Part of a small language model's weights.
Size: 13 layers, MLP 768 tanh GELU, 6.55M parameters.
Architecture: LayerNorm before each block, rotary positions, no biases in attention or MLP, untied embeddings, normalized queries and keys, attention and MLP in parallel.
Training: a variant of Muon for these matrices, 442M tokens, 3375 steps.
MLP neurons of a small language model. Each row is named by its layer, matrix (up: input weights) and neuron, and shows model dimensions 80-175. Each number is 128 + 24 x the weight over its row's rms, rounded and kept within 0 to 255. Numbers have three digits each.
Before each neuron's rows, "fires on" lists the tokens most often at its 100 highest values on Wikipedia text that the model never trained on; "fires after" lists the tokens most often just before its 100 highest values on Wikipedia text that the model never trained on.

fires on: "ar", "all", "op", "ad"
fires after: " f", "f", " w", "vel", " F", " trans"
L3.up195:106179125131157099159114129107156164114146120103102108183119116116088133137111129063130120105114119115140145093150106081136089188144147109132120147160130129131181084132098140129101158146169096183139156137098154123142141163106135133125157134114120099173122143131108179134131118117124143129

fires on: "S", "A", "F", "P"
fires after: "A", "E", "O", " O", "R"
L2.up481:138125141133162089125153133124178115131117090203160139118124152154135150096148160065123098164170121091139092100107142163156149115087138099121143122127164142109148125096113111110119130123121115124133171106148094159187084157140130150105115106109099097122090117086140118119139163144126120135

fires on: "s", "lic", "vi", "no", "ten", "it"
fires after: "ub", "di", "ti", "cu", "re", " ex"
L3.up74:108091127096120161159179162144118163115126126151142105107117126105203137153121168138113094129169088138148166129151122147125129148068128119140147125109134108147118126143107135086108161093168121122183129086134117134178121143087117144134115134159119102120123074115125109092124168099084147139

fires on: "ri", "vi", "el", "par", "c", "d"
fires after: " de", " De", " b", "B", " O", " C"
L2.up249:159119119137101167097164148113083107126146080109152139069111144118143109145136129142152127137152107095143092109105107118109164142122112106122129114122181165128093157147133110114121119143126086144163108139105135123155156074160118125116126089139081119145113117101098143130138149137087151127

fires on: "ri", "ad"
fires after: " ", "d", " re", "ist", " de", " count"
L2.up558:113112108132130094101126166099155126139113091173129083092142132120133121096161103118124122106156083165107087123143132130146148107105132133168146069159158149137141157110120148158138139127126160126091113153100137117129097106138148108111156132098139137158187146077139117101111133083124139134

fires on: "cur", "ion", "te", "p", "or", "aged"
fires after: "oc", " Ca", "c", "cc", " Mo", " ("
L3.up189:150114124123090176158140152133099119132189110152217174143132117116131125142132126122123127130095142114091112101104108125152108136115110142125119110095126121115152135137118074131126086138107134109122125066164164138158163117124119101142111134142120117125184112141101178133135080109103073144

fires on: "m", "or", "age", "on", "tra", "a"
fires after: " ", " h", "{", " m", " H"
L3.up644:128128078081130129131141144097125108177100129123123123133108098131156131108116103158137117087166131126127112126134161160120113092139163127143173082105159122100121147151095139115104131145132145138118134149158103148120173078123124092088081137098128156085149199145143165131088106129115109110

fires on: "ve", "un", "li", "ing", "ive", "et"
fires after: " g", " mo", " c", "c", "th", " It"
L4.up610:123060155147188094118127153128117128153161107161106119138140175091104132147181098098129118118147120154104140120166097085184136119133116118144083121122145152127135109140123126115105155119145137129137132125192146164097163080119152131130112123117108137089151106144167135109109103104124124131

fires on: "u", "ct", "able", "sa", "age", "ise"
fires after: "z", "li", "im", "te", " Ke"
L3.up443:131152160114172186149141112148161119155110171129103126117116130131134164085110117038136111120115122121137148171130146182085159140108127111186173136141119103113123119082111157109111128111117091162126116123083069132108118119111141128118124111150136108135139132171110119120103142111165150121

fires on: "k", "ra", "s", "T", "le", "lo"
fires after: "s", " S", "S", "p", " St", " st"
L3.up430:174115108121144098079146143147135125145104116139176116126159119106133107159107092088111084131197129120137155119164136089097167102141155188124142071137144122136151116091112159132104111153106129099172127149083082151108130155127132127109146134159139108093135128126125138136093110128144146112

fires on: " San", "t", "er", "pe", "ur", "ph"
fires after: " S", "S", "s", "es"
L3.up35:172172153137099093072130117170129126157127173114132155134152122096117108137115131131084165164118124164122112134112138100155118134122146160102137132105154138102132169088112127145124093124057140125082163113076094094125115098165155138119119141120135115111170128151131140136098141139129149133

fires on: "b", "s", "it", "n", "itch"
fires after: " Ro", " Al", "p", " T"
L2.up114:156127146131117166134139103103093102155148103143158088125150121102083113165113109090073113086129084143139161161105141101103131102110136126139149125099125123108131114137165128119164114119145146106158115105121126120121127118100143146148144122092143145138127146118115130110146163129117140151

fires on: "re", "e", "d", "la", "ll", "or"
fires after: " A", " C", "H", " E", "A", " H"
L3.up589:136174107123142129078142131090091123096128097160130152134159157119137102149114134121070090084118147151101163136097110164123145129107083122155106128117159166125113114111129106125180137142150124135137103119091132158153192140137083109147107110171147109137143134121121107160134132151165127121

fires on: "al", " pre", "ma", "cle"
fires after: " ", "ci", "\\", " re"
L2.up523:172126099097103109126144124117134155131119099092108123150096123129105114135094113105170133112163128092160180118102098119151165127132129135149109141180141143115116108141164133066134108194134112142123138126097143080124138157117150193128169131090090126097091104138084119122116123121166139112

fires on: "la", "ar", "har", "ir", "t"
fires after: " K", "c", "°", "s", "S", " C"
L6.up3:144153101121146091100101121130110124136127183143123133122165152141131150153120089095126112147108151096139154156126133099116110113127123118139153096145107130119124111102119103121135135103105138160168135112127103110086161134155132132131129124161105153115135135136126118148111074157118138104

fires on: "ad", " 27", "fer", "p", "on", "41"
fires after: " ", " re", " U", " |", " so"
L2.up726:114098092124122110136136139143155164127125128105084129175149164107147110111137131134151090115131108156131157099153143169136144117156141112120143103147158133125136141101149135139094149168130155095127136136094143134135149143105147133110142132108113120150181107127147144091118093085102124171

fires on: "a", " of", "gi", "o", "k", "ian"
fires after: "di", "er", "par", " vi", "ur"
L4.up136:088117113084161157098143136089124114131130128123096137128115133107131178111160153114124143152152167163157111128114102122136090132124179120186128127147109136115069138147118110141110175112118142103125119123099192180116158112136150137114169120121134137122139134138116101155113059138158168118

fires on: "d", "le", "z", "el", "h", "val"
fires after: " Ma", " C", " ma", " Ja", " Bu", " Mar"
L3.up155:119143119086141138116067173148136154166131155121122091120118098140124118146140179098148124154105153097096114135110160124142093134178106145139097147124143109121143133110130122110143121091089160125136114130146103125142158158131130127166147118111127097118133136107119127103135125166144145145

fires on: "va", " imp", "se", "e", "de", "mit"
fires after: "-", " ", " Re", " (", " Com"
L2.up196:155132131098117124117190141155125136135093177133106130123129146117110127128103118116108125152144123116121144127121095104168118136101129170149136117125132148140140114127123179135103104117118088079124119114118133119109172162131114072127110112145127173102071146149084161147145092112133134179

fires on: "le", "z", "t", "av", "x", "la"
fires after: " ma", "ma", " he", "ja", " Ma", " p"
L6.up499:150159108122114150069094138166104120154093158098114176098162101166121131100159148102152122158126099112132133157144165100189135131139101109134156126129147107107131096155132180131142156127105129086139106134141082124153142129160162105126119121131109102123169158145150115105078186140110091094

fires on: "ur", "on", "und", "our", "un", "ar"
fires after: " f", " F", "f", "s", " se"
L3.up302:161141159141143104141146124136150156148094138072092136135126124113111102103128138080105153147137108120133100119161135144124113194126157136108183123121131106153147109134124096084130134152171114125079182120109151134137122153118125134139143108153120170124154137126115139099088144129094127140

fires on: "ot", "o", "mo", "id", "ir", "d"
fires after: "o", "e", " Be", " Ha", " de"
L3.up156:138139135117113118204150141127123106105128142136169079087112166142104122093145137117097108113133122149108119099142138114146143126123114176119129149128128155115162141141150138150122112114141118134096174129135121153148151121151109126147117089075124134125083140171098121121115142116105094134

fires on: "le", "at", " |", "ic", "min", "tic"
fires after: " ", " st", "it", " St", "ar"
L6.up342:149130151148125133141172136145116087117112204101140141143091098148160168121101127131166150126100098127139171117111107090157148139119159155126143091159098126152089100133107148117148157132114148140161147105155132098086148094149141162163126163130144141135126101141096107097113113123112141118

fires on: "A", "T", "O", "E", "V"
fires after: "R", "A", "E", "W", "I", "Z"
L4.up350:169113133076167107128115115149151111093115120141141129158164095158105158094102170108108113107190111139111121117085157107150150107140085155121141144126137115095135131133113123121135092134137160126121132120148071127185120136105134122127131101142149129096164146154096124114165105116159107149

fires on: "tri", "or", "a", "o"
fires after: " re", " w", " dis", " ", " con"
L6.up425:090114098054113135121116134140111111141111095073125126175113115102136117123077129154108110084120139166167081140129153143138112125144118124151175117138130147137154098142148121158142141117109134120107126107135146196139166115085137100134141151093109159113140121144147147068138139161114119123

fires on: "ke", "ack", "tor", "ce", "ve"
fires after: "s", " tr", " trans", "gra", " S"
L6.up282:136155128105106132122141163147135165148153104121125153136108126119086155122121146108117140122122151128100197119103126146133143169105144080111189057097098074165138124130153125134117117119164121121131142125103095148108156135152141139097143119086134107115143128140052151156129137108121122159

fires on: "n", "w"
fires after: " De", "en", " La", "ar", " Ru", " Ra"
L2.up598:160149104141140108130112090098118135147128114125100150110130095095153159131113125112098104137151123162124100124125140104108132141105111126141121137063144113133136112085118117130150105073097132132175154115143137163128154126097132151158102093136180173129107132095119163126156134142102157128

fires on: "s", "im", "is", "per", "ment", "act"
fires after: " ", " include", " su", "ra", " contain", "ru"
L3.up763:101188145121149156134105121114125113121135159113171103166133152138149162158134112152137124054133128137103082109107120116139129164106178120116140110144111130112148133119117183107122155132116136123134098141153160165120130130127118151063171117143121118103101099177136132114102128119119122133

fires on: "d", "S", "t", "ra"
fires after: ".", "s", "ri", "S", "pen"
L4.up116:143137173166101074129088177154085143152119154150126105098179125104160156143145144134156124135101134139147164137128174116095129061141159134125160114129132094141125108123117151128152121111104144136119127123093079115134133133155125144102107177123124125103099118105152134130137121117138102116

fires on: "o", "est", " de", " do", "vol", "ro"
fires after: " ", " re", " Re", "-"
L8.up83:090111133077137139108161103147136109151135161077083154140085131114139091093135117118142138117125126139136123135110147115147091166114157096184133096146151144150099082132129154099165152146109134110105104102158076129139108131157124111113154121097077161140144165132109153090134138149110132146

fires on: "D", "c", "V", " D"
fires after: " (", "-", " \"", " |", "/"
L2.up410:154113074141153127145099111171101080155098182107106138158129109112130106131130139129093129114120125139137111107085147094101166142110082120177137116112108107122143107133131130108110136138110126109133125145109160142126170108086122128113135136107152110135091161091113127141153109138103145084

fires on: "d", "re", " 1", "ma", "and", "W"
fires after: " Ma", " met", ";", " Ba", "\\"
L6.up485:108154154189092110169099118161134103120113146137130111152105104105135147091163123148131132086100153105151116143139086140156146135120093144142122077130121158166121132133134143128109143116114098133151149129137136140148139121123103142104137095095147162132112149080123096102124159077101074128

fires on: "H", "B", "I", "P", "R", "O"
fires after: "\n", "==", "===", " \"", "-"
L2.up92:102137134117134130138157154145145110134122145113141095124122070118109164118103128110095176120149132127138102093124164118136133144183133188122128141164134150105110137153138149144135103122123174186154130162117105131134160131135167136124122114080119119110090110140112153102077143174113122117

fires on: "J", "V", "ow", "I", "N", "R"
fires after: "-", " (", " h", "\n", " \""
L2.up519:088110090124132140121120092117173084146116108101111094116169125145117160148115144124120156076159133099143121094103157105139164157146124131146148148154130131146123183170107172134130137122180148106104121162133136111123139104143142122078132170098124116105113178145111139123125152158119136071

fires on: "H", " South", " north", "h", "ex", "ad"
fires after: "\n", " the", "-", " \"", "re"
L2.up132:140116126094126104185115105112116125145146131130127114120070135103095127134122095141136166138090147120160147153171153088135156119150193168145120132121139155121146104117106131082181101132076153133116135117121146092120164116165117130107113130089071095147127149081119145105104152199133137126